config.toml
head_dim = 64
norm_place = "pre"
positions = "rope"
init = "trunc"
lr = 0.00138
beta1 = 0.95
weight_decay = 0.026
warmup_steps = 452
batch_tokens = 32768
doc_mask = true
train_tokens = 443600000
MLP neurons of a small language model. Each row is named by its layer, matrix (gate and up: input weights) and neuron, and shows model dimensions 0-255. Each number is 500 + 40 x the weight over its row's rms, rounded and kept within 0 to 999. Numbers have three digits each. A neuron's up and down rows have the sign that makes its largest values positive.
After each neuron's rows, "fires on" lists the tokens most often at its 100 highest values on Wikipedia text that the model never trained on.

L7.gate34:543470580422500511475465536543519488534534466543476472483445457496433488436496489489439483522562510429527493548497458513428558443464476490502532545554432533470496533501537561513471563429449456539491511584617525511504518567492522569501525408577560442507520508483448580528509529557511540484540510497555532545494480500486526426494497531488456393508472411449489389541503501468492494525451488515500538462495486520501474472550534440595541534494521500463502527502559517464463528540535484442478476522559519484505555506495540482483424464484495491488601492533489511509556527560536488507506504515535446450514562473475498520436430524507415569538491527534557540589515525518514514508577471529472518537550504504515552532445513501466505559488505522519476473506502539441542490525557459
L7.up34:487429502455440499455491456514545552460515478493541490552536522577443535467493530444467456457499519459480536534450483519502573535512506480473542481456531501496482502492501496486502496550430454437475476554508533517510521489483531525477505515515569528496526538503492619557504564513519500487502406495490510535456484547451506479536495512489542416471448430490544466427499443455474499534442542606537515470578521567462562493526515456531451446481513504448411517505521524534502502466395499533436441567574473490550505500571603481529527517565536543503501498520526486489580478495465495544455520528491477476449532494563508524482520468449477580455532522555483537476519475539434530486409496475509532501534534439545464511524494460576464503508436453438467523499401479570528434450462494
fires on: " he", "he", " so", " we", " We", " they"

L7.gate155:472529515433546470508549469558467477482481524500507511602489446475531487457498595453515452498494471525512457405518449434515516457529495479512456562486439520507485502523490443504484523482517482540510566439554609538517500544415499467479477499564501485492488502498438529501530518492485530521462531519427406497512479456508504451450443460473474422514471501459445537445548478464472493581557503499534554570431434474572507431486569512523541511533513493480512443461512489520520493490515416488488478566453540511551444505463438504500500520547488489466524503474473559482528516545541575497476474570430489517538499507457514489506447504505468613508565436559437493483508468429557550491548491588503464412540551448459550467517544578524521503513522494505465459496494467459437522550488557
L7.up155:534484447535485446485505438517542518487503481504557472451484542497462530420549480503482451508524437564404514526467494521474542503482536472590489475553514533558484475440515522468521489448557450523483533475555486524452499513568445477472553478494522487534557486590573511486453529450460470433505477514527486469481538462482535564503455502427556511433570516536535535538457548530530584564436576542484545460560482475445441524477585474503479493503545497480459546559485511505537500453474482589477551522463563569550412506510522503513503544526516514485491518520537498445525480440562557466540550514516481443456512559506450551450527473563560464478488517598557466506568531556467488465535488521558514449540467502496447522537549517550478556496422509553508524502487535519515582484470455
fires on: "un", " New", "ew", "ow", "osp"

L4.gate292:463566554457475493520534532491578517498470540526494497525481414456499575447497502458504510499476449485498530528467493576544615511498532525457543491507530513590576468507436461443474456543403565551493509466492482474493541526456501585514589558462450535508548477448560499399510490512544464491565529546454460485428477479520478425480502491530523563498494514502409469459578535434465479492502585515491492524509490492550515545473536495519496495470561476500499479422510492583460425572433527470441523558501508555585500566532506493475549461483505511523512465513455465536486497462449513525469464486540470468548553493493533492477470527479451473537542495570562524525488426530458488540507498511594531474540539472505531482450518458484534566541499471507514556572440516529477462514477485
L4.up292:558431536565487479499452523542525440442465575426572509467511463465538526402504517527498503514475582533445512458589536575532486437486490510436491463478453476498518565539525483501490501418410492471497600489527476488533525474548495541547541493585531460503426470503543459543502450483532493486521525505516524525543476454512527433460502512512531539474536493546532516549496492497492592494535514502524534535530528520515495540586504534384480506469494480542503540531479450504566497484494509513472491537513509525504480519552426531457405484482476573506511519509556476508494549484409501577468524450482412576471414523580437500541543488451469513564487472480538490525461566543494565521506511429513512556483565451547528484490536486496460444468471533514517455471472507534592483494508503
fires on: "p", "er", "ri", "g", "am", "in"

L4.gate42:498478461534444488490443530461484479506481500560515471488437508524506471518592527460532482472514463510512513509530559555484507509540527520449509545553451571573474551549457503476487555512470538517483597551456557475500532509509539493455508495416451523502474533488499467447506563493460601589511511490493491440483443477525531487536472491433507514533474401480456514517461544479537456522496542516492501517514476443439495476447493495460567488540513501397526515498552434510512510502476511522556516495491529434465429500503436610435423482490390524460488460477508481502459588523484582466524522456472516532464399449517513530498461470469446461491481422469533538524559605496531479489535470508436469464509501534409517558470497505513498515539443502479497555443436482474467409502481465
L4.up42:462461507470464467576481508497461458413486526508514472475534582551542465537568532502533476472418428449502496527481489484510516497523492512476496521456515493480495507498504479526475482474468517476501496501445546473465504499459541549484547416534500542485412455482509490519546557458460529500496479508416545501449574456453465515481514462492508490609415544462497501510522494472553455487495493532450510435523520455558495520489520532493528545478516415493511494533487533567546493490541499522542528462408574436441443507451417570598486544539569497480472439567465519544537554580514447518518526485431595617427465473500476454511474457454531543482527430485574513489515560473493469517523481472446529460534467470507518470504547514516531531540534520511369514474534491514495515523557458
fires on: " cont", "ys", "ough", " g", " pre", " Ear"

L4.gate264:505493506446513462543475547527534465582551504517440511486571421461563463504550503452499479440552422424480508501464559465477520446452497523449500538516537490446420492479485463433503495546488481478494527428483538567580517496444487553438475523484532401491531472455489442518535561512448479484525498547456396511479467483506491580472482607449513406453416469485492502427482435512535498479504534496529527476530509420499526449478490502460568506560473514550567458454441461510523442537535513464505548520493492512559432558486510511559506559507483464533535454466503489545519480476473517475496522526499479524533456540510507497532429520563476469486520541487512539450490515503473529507506512481537479521432454501497456593496434418440457471570468499516524510494417556492573459526451521
L4.up264:485442517513509454531493484507498449530519536515496596482496443492479516516520476487517485536503479558513502463599518483521569488480443563558580556545460561504547464484569510507527487486494491548537514425488433600551513498426512502520488491466504457444528513482446469542445531500484498584480480472487484543494512475508561513437430548440474494493468455482485553517521455433508548542548487580537482441524489468510523604456518463544482502482487478544524506528450487508566476529413494525454501571553488480484477509470523496506497533527545515532499471526595465417487513451518487530539590472528519463454415556552473529440497492510459445529529606494477490482503489463522606517564564543519586504482480463455477532499440544467568525593467544458526541530519540552528557518489513
fires on: " form", "gan", "olog", " part", "as", "ason"

L4.gate289:524579486446576493486451471470452515452409503458513527483527478474507546454514455401485500423480527532525466545551498473405557563509465623457569513541542550474500483488490460471517396549564522486519508472496542525490498494470425512515490511473511507421514558530540591499509438539545511475557548516472503499489527513484479539496457481488449585521552490526509514507488566489508499503515515418483495558491484500580478516427475546549503509412471439396522534493498464467460441500518475560463536500516446555525500563455514578558489507530505550512550477532468488517538531462521475515532536568518503503521519437455571519600453494514437473506513490470536474496481540547534562473531508506527535498554467482450454508520561501431468579527487498531460572525533539462560522502476494
L4.up289:481555487488507543526462541588492478524471495491504486484567456516518469456576537470529564464575466503435535440555541515511553433414511529568477505473552467494506506393548497455464484542580480492525522437511516487538513513471511527462481444516444549549502428575450579508515493547571616552450487531504555539456471475457534560523535454485501468476491516492529443428513527480562540545608459455470516485530551519518574581486486485523569428433487462464547416522489509521462477511522466468509513436503505514473514526506489555504495501517465477486509504451519483500476468469473560429450532488538463500541461415538499531543453492484502422499507537483441509449542522438472484480454512449499446473512467488481514520481452459473457503463512496494507552448477509505482403560419454
fires on: "em", "h", "ab", "ather", "ife"

L7.gate36:571463509523506464478459483479588460463533499474573487484527434554508506558515508573518451587598499450456524529563506520478499501537525520458473465469458493501556482464517457497464433493515491537480536521458442478529541399468463464486454500536496559512527475437487498446536461550456496519480511531436489531522521473491537485523497541461416510575459475516560506514530528468512513517523504430545494519525532521481504399516431579488537546477540547533564515582500479422529411437493478440536457537467468458428475415518562461471528509486505466495407522466467588536514490537495497512466442501495509560501513479450490520560425434430482465505496468463512528457489461531450446507449523559448449548516528539546475517467478530495564483491516453480527485498565442527518550396495521
L7.up36:530518509469531483532470483538472453557434493513500461487464498504425498426430543443485542552513476405519453562473543496524465502527540513449448533498504512451508563512459552531530607489499559522400503519532587466458468434576436487515541454466565524437553541479493469482482467473514471572479506483488470500449443514484571525541466490598471516503518540503538469509421483497514503516482501461476502491527444458420546450568469479532485485475549534538524456425483518487568503526516490495457477534463514544502450444536522527516487454517444495516530455480466469454513584472490432573569477534473509509511565544490436539513448553533479425476480473579518492510522471443530537407454450476586536492545521502486482519503517511544463566412507427504507454480494487468491520534546436
fires on: " ass", "–", " Ass", " Res", "'", "0"

L4.gate23:567564463457527482543495519446518436524529540460513478488549521405507460500524551494474443467557505522509451423525491442528481529447523526550533646439472556552459441444470453492451509503506519473483514451483524481550514469492538557520415524473511542565576464514551520506541486474492480467523515514482426456454507402458557554551537452438472455546530470509456512496481468482554488481539459488513560476481550483469478499520532529448417502601509539554510540497501479487496482524522498569480509508514498449536518515548526457465485524557491482531529464498527557516578464439513540555492608547472513473559485501525510444539509513473466475479524484509438449415437425507510493480520487532511490511483490545448491447451546541474543610503483392453498518549543499480516509486555494
L4.up23:513532518552488541460455492510502511529503424465593518591508511532582471501484571515481513422447420484502502437482538535494477479519556494457460483508570446553553481505481477486488513496470534455472475532461506540504456561507541528511529495523473573493479501499518509397489510503466418486519496482547470500503460441536502555454534451478564469475490542480511513472465512462478524485523490523447478489501431445423412417466542460477516597545463481475533536502468530487452540477549500532479595510449502444554528526471509529529465432504513496476535536485492517542487400562499494599504551432501447512518554540509489503561512442566542533470490511481463567517520519505532511486592475546495443517422421521476466443535512538580518573515438468458457484439445486493467453423542494
fires on: "f", "ow", "uff", "ew", "ff", "v"

L7.gate251:461532522522482512541532516525525469468518472461509407556522560462479520511581538508522484434528494500507479512531467533500524592472561533449537454496484550509547523493464423412435457519540501455474502536440424532454500514526478511498466496524522491495513485577521523512476467528520578508467567559466491510529497472404516528424508545573451477491430512515466446520520516396497575597537505473529526528508552477492483574553485459536476511523432527440462547546503491497582455527505452557522488491497552517542516541473539504463514512484489535461483539435487459560467495423447479522502587538551523465473567452522446495509539516542509528528548494420487506487432469569429464509543506482535517551499518547413462481487555446503553536417463478499527522575525554432481532456465507
L7.up251:521527490480565473492550485499501561466529532523474476476516483513498453469490471560520578471518459485483557504516440538521522426516478477498493470569493544532431529522512518516546475506539502539550520462468559573481529521489402531535445539446521482501568523464445467572523604462463478517468476473532514550434534465492526465543509476490451490554479554474581492502496524450443460500536479483509433494497456544556547577512534549514570552526444515505447442466485427585525494529523489518520525453500618431455464573401523487580454483470438508523561500524614489502528478548484474464427495495509481552534531517486536484481473469431510435553517500556498489514536462486491476503439539508416457464484537478510501453528492466505546542517501537441496594547467534515564456563503506
fires on: "ur", "em", "u", "um", "ec", "h"

L7.gate51:603544522492530437533522481492589524520425499492592529423508511556453553547542475482441598491536513524497487493448408493482498442518553454463456512523465491481501474573414511493516495399514441543547485519499499516525510480550542461560495493499467539495507386540487501475517495483483535483525544545576477451482533439471553522546449499514478467532540443488532526502540465452561457517467548424477497483509525438510518472610546467457527532397504492522538519512483472487526573543521515470471517594488507464423485508537491503498514460486530518479518540499516500529494496455505447432546494484553498431423586497527478492461454520496481479470490495523571514435492524530441550406454511508409525543565477521520481507546519486503524553462441497515482507499471433509471567535514499
L7.up51:533500552518450553471539471491470522506509480550460507545474510497563453561589490475470488478463568534433488510442504514490525517539484555514516497580458506520468532521495533513516459526476490517494543526433483553463488548532481488529513488458499494522555504596454495513534535514485529468482480520545416499561489536481503495538569428540566543506483478486519502441377514517550437486543439480529538524474527465595535465557570569522554453435481463451442448436539519508512595505525519535501521491494531556450538489556465494453512491474465485540497403516521532553434538466419502481591497476492466462467494545552464498527409491487526511458486431480492502482516548490559480436505479448603482520502503459493416431443498503546510526453552592521445548490489487513461449539526548
fires on: " by", "ording", " At", " under", "9"

L7.gate219:536556540453512426530505453449519492511517421465487460482515486493437508518529475551463530520474493487441458469541505506510537526513502501502479498526449514491465468419576541413478527504481526496418531459472512491494524557457441487472413566460558441479478538488498491462409476397472457528604552493510496478549521510477542482498472581529422499505527545487507467469565517452550482524466530515502500521513445561487507485491433491512606533538514483472526559504530519521426544523501542529578519438525544439450548463533529556561562444511467475506491457507471572528530541440503461475579541465544592529516472488508477477519546447496463500467555513496538489507469500541439495494490567473469576419479450534414521490474514538474467515570461493450437541443489496502526573485572506
L7.up219:495530573522428427481489513461482496608556583522465523539568507552492477461429563567498466502479509502480504496499517485550574485460560461451482496440514490587508553530458486531525488541541551511538477474476484507489437500473511514499516485494517461495508475512530540401519476466490453544377512496524528540520486448497596544497490487559494507486485415482539493647557473491432493452526489481537444499517420506494503509452481498469527562517540548419541466508496487503499456562507431498511558522528550501418548525529392395501477505529539542511470447492513529491524469503518467525490511476459508499468484490492463519514443540501512518498507557428527425560522480479473491515501568388539516446517462437484469478541471488538493470487464582476508490451555526556550477510484518
fires on: "if", "un", "tern", "en", "um", "h"

L3.gate181:512461482498607449524412533424536520514482463536564560466454412498489548531482498474549464524458557448461496436477447462492478465432512520497462517463463532627600472477475536537531484490495539462473512467526520462466500520459427453460537514536535498534526525484501571554457458573532461506511535538499545491519492531510506470467503403484494499505450494534544480526506467455540568530551483543516503465523518481510551444473497433551532502456480481564564478507452421577481533561524551496513434483493514500497546474485439571518507521573508435457546569482505435476502494411495483460540481461493529516528498449511519499462573452527530534569539452520527562502466519475550523503521435555485555511503391439513509527599491519517481506476444539493445530516491485494480565504448504
L3.up181:521461497465464496539468554512524441461473532539444491505452424521448503511478531481510500526532545503449518476543423536477560530543494559512568526435529571504523485495424515558543432494511535487523493491576462552520523440548536460522471499592469551529481528505562551557497498495534489522524478464524532441491534468438473530453468476449518509473516557489561510464476524466501547573473550531419518535520542568426528493492466524554467476491497540537548510542475451515521557455476525492572537442529432453511427455480469514521561521514444502509553539501583439455471564498530428494508559519522522470515459465440507496509538527467474417499526513578463478550468436486589523508492485529394561508502475560438502430534554501465476474515458476580515532576508413503468535478511456
fires on: "es", "s", "-", "c", "p", "y"

L4.gate13:456471484505549485518482521576546475498437512436507522518512495504477524514556542473531476438526481558484504591544508471499492558488504448432488488505510515510559493448529456417474506460467550537505569512492429511454461540532474504508496456475526473403477497502516511554473439535432490470553544565458441507501540497506494432537437494479466515542454507568495505477534489492473441420350544463501480557531511505450448388512445396500521520472426499454566481474459508472440484520492532508490516551569541510561473503495550551497500498502494506465471458488460499516483535470468535457459464527522429496546551462448427498520481540412490527438464548455519582550455451590584501481500488515558519485564516468530447502456516502445551531447526480534540499485511467424515512481462513
L4.up13:465454523549441423511448446612527450485529514506432619416473547440525550510514533470552444529478483509559556480486420554460470554475472503510481519498472512525418466546523483513464488488505564488490494483474492559480457558549459470461442497493523493492450457477504491452467456485462476448486470479482488440473501455494508443455534482451465553449538529476430553555511410544443545498482454509500440501511452518532457485514523552461515490569494479485502532453498475498507535421481508566480554447540438457514483532494511483411457519541413529532483481529489552469415541529481490457531420495465556478590523488537507431491446491441499465532483517511476562494476545461514505516570483534501503433484482546457513528449574473502532473525528424529536495532447432508551431495470542
fires on: "ment", "ition", "al", "aus", "ction", "ement"

L4.gate50:527469477610498461568508527520476455531536492471569490529451477436507429432484585496445546550474498506530490427475431474503525549556517547436539471520563405494471511500423393493541456545546511521518499494493530488522451488416515513489510514549460545556470528536490497467519505516548534552430574568504558454532545430558510542434424516496509467510483569410426491544537458552542463488511511525505576513550513504475497558524457488546497469487473557486535484596517433471533481477521515507582536531460488439445470446438543518453488525518491476479515476465509548526516562518492503492554457557498514479471540476458506543482530557482420442523502454475498535555507493494537521555464467471448472457509464462498577507524532492436556584476457504444508544519520509517474510506508493
L4.up50:526490434503453516451503454466506530501511512506467600594533526461487484472477515541483519447515477488564407481470383512595481565519466477455410498470473481503572557507504491476528558528460527495528471521528449568489484479475483493543450494536463440485459550489490487499482511501474501468427529493503507500512414428534476470504517528540514557560530507516482511499594538491526513396492471477533507507517427540529515532532508579566415438557493538534494408497491514494465449486452482472474436536479478491471482478469522499467510521562438495501490510489527491438460506452412562490414458504447463486500516504540534556449445537523387434540521539563535548468523473481529538540520440496422540474545481500463516463478408480535528516516513547534559481580456480499495511460511476
fires on: "u", "as", "y", "ut"

L3.gate86:442560459469497489440471532558470487434528536501541522549506550464560469472561532493521442505477380497500477449521530564551538471512535500558524501525490537459550448513519505421484519460498475480492443468500575554525444618399451536462525543466442522524526521551552464488506536526537489544511479505571433485547510523530580525461546513516506481493513501570453443495550492486502382470509491488438473500489450459465527535433481465469575486537534463465531518546523493608475492512486448478482488518498513556538453426491463504529490536507420480519490459490509527506512508485448589478459561583455442559447472425504449482530494459517539486441463527461450552498499492464443443478497526533447500469493492507562499516506493502426529522560550435555472483491520525531504428526544507
L3.up86:437562495520486439507551544531477451556436483475521496457463560460467430433506510549455482450500473462506464474501474536488579509510536510448488526480575455535520543484495469535457513507487488535492519455483465550537512570485537490532556536467507524497507506522485523469480423472453601558494500515570493537406540510513571476472442591495444486517416555506444420634477526544471417528520523523503478442478524524532475476573607497495482564527486519486473506512511482469470525518485463501499486492521512462496504491485517478478582480517475508509528501416434505506531500462554572547522593506480537519488521503503531535548475526515466494435522506515442510537496473517610512438460530529464521490425522480504523480539494482498494493451536530496510422488549517406407480425571422
fires on: "ist", "und", "ord", "ant"

L4.gate28:494533513554517504571449539489574578490525438539519525493451485442421461560482509448491509553429462497481578481455489485498540509537511456522495455505501440443485566486497475505562535458490544524499424472452488488557546514494468540425475486451513525503437461458437537429438473523511450485537467506504442491536558517550504457557452487520391547434502447542499527456509460455500380486586469501486448516516470463516432516507515543523531515496526517493549528489419478537539509566577508513485553507489531602554493461454459526518510544430544492503519517484497514493508490537441498524554525571521457496523550469542512531528447490435510493514523481501545484480405455469429455499534545494520525505577441457490514473513478473518461515524545574566387487485523457456554513538499508
L4.up28:514448547542456500474523433493487528510451476502483470486434582464552518514537448483572436519490482523520520471518413507477570596526418511523495525492422505569510550564532486538516457496480457499495484524518473500446452540419450453522517475459624405523505480460512535509504490534476470487517476470452495488475499471549467455541504413443481510490518507542488512496456518472494446477556506524467520448554570571534570508418522489458487460529575426478548502525535481564508493526416529486494507517517465575539574526476550510464492448525485485508495537462593564538510440425377521526519578537447491499480479515549489531578518526495483491531559535477493482502486499478475498533561558478456454513472473430469455472528558534483520492523545497532529473461507419438511526493539526
fires on: " due", " along", " And", " under", " At", "t"

L7.gate54:532452476510492482532530491573587542560468523459549518535455462535472508510525502500473475485516445453464535501481539504499561555477529403470435504532512528570533581510505392440482417554524502591483536520436495425451517494502439535540468514508471507496482505548499499513444451460521489467446549549491499478565463524469541536494493590586489514538448445447471461486510555487552536546526456491552479606485540501470502529505479559505456549495448559542543484522519484495518458465539552449563444471438515540522504498502496550509476470441519418474549512460512525529552577449495470510412544510460378493543567535446466462506427446548458492518478432516496523533475453482452505493497520495476572510508491496504516492443469519510483548514467483540504505573518464481507417488447478
L7.up54:509545495452497507497596518531509475496447498531514488519531455524456486559463482538518515520532523472565595627470518493614556566487528478493504509481549565547558530511539466503482520501433515492510504522428549463530447452514464508476501457508531504507528497530447546499524475398514493536485489489501514504546540444491517486477491471512593492498454479479485474476488487484462440473521525477601540545458487513502527547538457512545451524503578481562507472578480430483553513566488522496509465468521482475527474519496456481429469545489575422526581533400514520558516453460435480526488487551432494552373428525452486476408502499468537539557511463490519445523507493473519476514446439523437473474493532499516485571429432480485502565515480515482461539506489526575416489504485526
fires on: "ap", " V", "am", "um", "an", "ic"

L4.gate124:477527498506518448520475463483476541493516517507587446488525512513524519440539507445486597477447499546531432518470439521469589587503464507552525497473487527577534550567497460531436557513503511535502491507499562438484497528468581526503522449548469475435468495506519525559520537505461581480523528545487564499497513518502476501454457470517484504617512515523504512505555478444533452544483547525478442519541575473526476499555435548474520475522550507459519503500531547539477465560499525498459451535466515527441465519497603555431499523502465516477499472573446537510437558524539431515539448480453500550524478457417508520441464485435461466476425536541502575500461519514479487469438466484575524458487471491475481493522523493551520524495589467502369598504472406521498475521475520
L4.up124:461480512499505430478534554510539464451487446564444514544497538494485483423579589512478572470464481527489535462482408446506557501519467464426486585512460530500396518503457541587505490489467498460484420493508497490536457477584489537510533481439496570579471447470520512488428525456478479520465535489536499495484542514487487482476520471437565469498526566492546500509496549516565497574486522469422536480426486490524509510502519500477487446515497536494472425552530567557443432479532517499496510553505510492423461520488493508492544512543456515485461489512498466532575478560467494498522471458476476451455548516524539494512517451467445501396445548444519490517462534484555467504435479440528534487440557504413441511476468564604502494499515434491527565445476465536504525549584461
fires on: "if", "our", "uff", "|---|---|\n", "re", "id"

L7.gate216:450450529468505470446518394497505497467525403461550477483533529569514470473484421499444544528550488464507504457485514529515484510560473465428458455565486550498534509498505449485467501419475442515533535545516538472527547536549481480458477479513514544418520545427546484545459521480540577492526518544436553524580484496479440510440442488550477487541509523510489536571541521510498450578518499496553526434575574499385469482465572519547462541469482496532531473494515450535451505517507487529553423491476501461518524502499548572465480556545491496499513575479582559520486495558535552466456533434462475483499583497464528465500496493537468466530506526528529440510485515561480420518609469543509502443541463474526454509526497551453553544485535523536571565456506526468540515493540499
L7.up216:426436471429531531499524512458499526499464486554459475489438519446430519477552472535476572592546495484519557487504453443449484479578498466446466529458544501449488542504471427510441574474459512490512528499461507537462482457554541432491538484479542469427477528439491507526549446426564477571483455523459456438541487499487512521419521494448468492521557528479444448564538517502510471524554506513533511505534536462471479489548424576504475596505509515540471462515471468536619469465504512497461467481512472527569512562514494545470569522454515551495528490525527561477545483513468508444438467541500427470467529498503515524508491486425512434465442484475503480501516495517430480508513486499485492447533510509522481579474455526548523555584477575549555427470587478535464551484587494
fires on: " up", " out", "em", " back", "am", "ap"

L3.gate144:487488555413473470481504516496486484546519445510451581495471507431494509487484482497470491499512568457508530450510523462532490430498494529548535506541476524548461518501510454511527463493581553523544562497382514455553469509431538475459454509517432436473489492576460524441477484499518500496583526503459408399467475404476516474530464513443528434538491531588487436485526524559479432456465569584573475496506525527514490492481494455466512509477533429502501443510491470535484481471530496468488529440481521471537492484471516569467634533499535509482497538562516440473488520483529491441472556521516456542562470487507544449471495429564537545483504599477466535472478453490478510515537463577493552465530493559485514543491549479460464467565435514482492556574477501517488409516516528
L3.up144:492501497484498467526489476515483472478494523511488591552436491526478581525521467527525513491516492476490530517533439517465561480471492477537508504493495497444489588434447429545476537558479499516544541544498420548555501503464471546493567553462482500566514513485485491534462367488398485464488496491573455471493546503470546509524470448420493510554416531424554490531448487499552549505509522467575493541555558549501477514532426433538497568424500477495502464514417499525450477482462453565493525468472487525451538483491499458486563488483462479501510516488519488545479486491474444456435565579540496469477522537468557528483518468517515433511528567507512524548450458508435534515404542451445553559568508512571557490457507459488437495426535465558416548445534471479515501497472470
fires on: "and", "at", "ant", "ord"

L4.gate317:429496633527553458565481562474476520509473521537425468444534521463466548542479445518492474475500420447447511486506548554514497431420457576507566503449527469499446496463489519474622510564546516518482482533495567496488455497501507465545542519396563442545476507519503451511526447525508528431477486534451445470454576488506573553530422551513443460483397455449480463480505498482483512517464467445523485548502467493503468567493554533466519488468502490508556467536487527474496411552575510531565518519516486438465470481518557577509534461461490480488439488573494535480546467455486503496475500545476479529498491533520547539433449507498477485583474435447487503460528468511528491496479567499469525497524490518470437525542531483551475521435455434502454505462523459459490540505540531
L4.up317:465507541525499573527422480483468500553518490481481487437543540501466471473422468483433476486493508509512511512493474502507463459459537504505539520456492481565566415464487520501527467517470499493477480490490511553481531471501492521458426458583505466419446468511449377461486520457516564500474554544487566514448526563455498517492528509550506522499483527462473482506475552488495543485473452482515491542547405503481424460506506476494584507527470442477497604547491523454488581508527553531595546549556518479405559488523455504425534551525523497459523452524454530501572519510495501512425472545492499594529531523415496579487490469513453555576411464489516523508498523485511487501531521540498515457501491510457513492552454583551423513555425497439503505450528554520572468470547431
fires on: "ig", "g", "um", "st", "is", "en"

L4.gate20:541503532510539513551452508474581534499530588559576524420545511477523483513561554497467510495500485476472512519471550467524480447505553485488595435493529474453496453484503554544457415498537566541481417516582508457432499437438490466434554528465555482502526470528580517441429531513517400473554548494522468501588559544483573434477457501458437482527498494533437535554454551551538526576517496501480448525506493451567398494514550461478435498517513460448532516530481469504500454499556502522487529587479501449488496480435464503506493488512413558490461463517554503514561533486538467478524503526528557480485472487530482520478541490497492457534474502545532513515454510530467503483501479514492490465509498452476506506500546594528560490577471616573458470502496465488464532509505454
L4.up20:563488511448565419525542501439571494484549548505505515506408496542499492569510486498504504509515454594466536557507495515554456478550523487469525428482579469446447528533532502509537405485517501492531434458607435538535602479468511533446489454524497535522479531509498561495516513471448469592515516473553471510531500489482486451521507507530465494545430501599566563482526553454509460539555544542510492427562512528510489516543521477532492452461512496550430537540479507553505538486434511448452553534505477430561518519493511490530545511607542505486427592501477486519477519404526505528456516504478501464539430496473475507526539547482499512504489557546504503511496528575548505469488504482455462513449490492443407400516524514506439496542443469547459488526492478512489559484477529
fires on: "ail", "ack", "el", " term", "und", "ut"

L7.gate110:505578460444428560538479469571577450501467474493474506456430431506474456461544525523534530492515509451491520534502503503546504540503438464541523466475445507431478510565517491526478555443407478512439503523478470486517550500483519531487545521542449489501455452480494531553518410448460485526545544520574548507514583484448487565520457458506522434442477477462478524505525489476543562589527497508494517629562454503482488546514534486550534513469474456500477532542517523505476480528566514461465497515505549496436425488516511547462465509571489501509492513550480524551453445505485454469454487547574510463490510548420486553543463467511361505542489486514464495550515527545572406490579528474458473471464478540543424534598561467470489504508516453541495529517541463539528506505509507
L7.up110:481547448530513492495571515492517565423502489479440530434509447516461482468500451484506488481496446469496478631440487587444598515576455418490511513436473478496464517553527490500475543534554448434446469474512545492502467487491519501449492471491534548524563479512529514571533520522515484575487492501476512515482445561501523508496466495491469489469494489524442490507505483533548545473449518482491447507525494492443425531533486513511424427489451396497487443443502462561491436530508466440453492554529571513448508479468551504471470502557548522491558554530496437497444398509527471464447474531557481462605523571542535572576476495506487539455438535560526577539512528547492438508531484454541494464486508494555492447531448533454441523463506472433529498527500528533485548487560497
fires on: "ou", "d", "he", " We", "-d", "as"

L3.gate194:612413493487510404563539498469465523521507492531427557541540505492547529486534494524431519502452517512482502540526463544476509488507493562554568512494450511535404634497493439475531508505466487547493514489511525467498547541553505613503505503526490527559422446505506447512446540561470565509500560502482485511483523466545436535526440524479449406542516457466459495468492437535525475495474514535455493480514489422554542475471576479518487518481515476456503480547585517422426446517517452435436457526515575540472505513461526474491460477552456501464534479523492479539487508503464526447554468510536398483510504513533449536520535459528463445539524514471496547470544505507397478489518497492466519468486470529512493549481485544447558463541491461528545540458582483550446548493438534
L3.up194:559447487510508488413473584543444505533491455508508514491551488571505571453554527618485507464511454508550467573493466518506443536484549570513512499452467581503421503546515476500487553433485512516522492525472517563495482553541494510540510499466439474496509430471554485484531544542507508519480515495519529507418544472504467503463487492423514440504467465437452539519521434529510481486526571540467507448445471460531463513527544487517449473492499515476574573524563562491529464523450491470475480480508569479517466554457486469420438471524417457539493510517523511559505423521456543468521501465463414488492500523465403521549546399545574450473518487428496568544493492478437446516461450513459466523462501473486473503454555551459507550554506513519556517481480514586443524569472477
fires on: "if", "ase"

L4.gate211:511569505460510505574495500523587535465472536554490554464550488426470472491445553422493513452476459522545513517525522473508597533576529486528542524516535498507570464516444536502524533594473415538515566427516473541457404450461466462478501501538519563470465485477464510491481472548571476467524530601535433496464496524485545550487502498546521517492492561503446477531467482439594452508513515505461608473583511468540489468539463533419496498544459461519539465544487456437537400566560458503484541489579510508490543472447475558520499546541551447476504498528437478542505511507565538472486523557462556535529508516456524474472460573473451501529474488515532510469469512554515534431563452504450523494500510479492572524488543492483527547541467514470470528516459526453498535434497493
L4.up211:457492454506539472471466492459558566453496519506438443466511495477416532573505450473505517511472492479430515520487439497521494509560478499474567464501447521437487503484491500590472473563492484547530401491480504551481518464517490491460480537540565469543478593497488441517555532537532525533522510529520505466444547495581530511572547486482482518522422507488526483520519534437534443539477443569438553464528499505500492513576410497502484438578446477547507564496573467470577475435495509481533586467498491499404508459479539526533506463443508478495461490488450523465406471512547503456523415598506561483455484562492490466486505556468426462461465446522571511495469532487486503390454541519550469496458493553521518502483439551484503491500474545498429509518515467459472550452477538
fires on: " tra", " ra", "te", " Tra"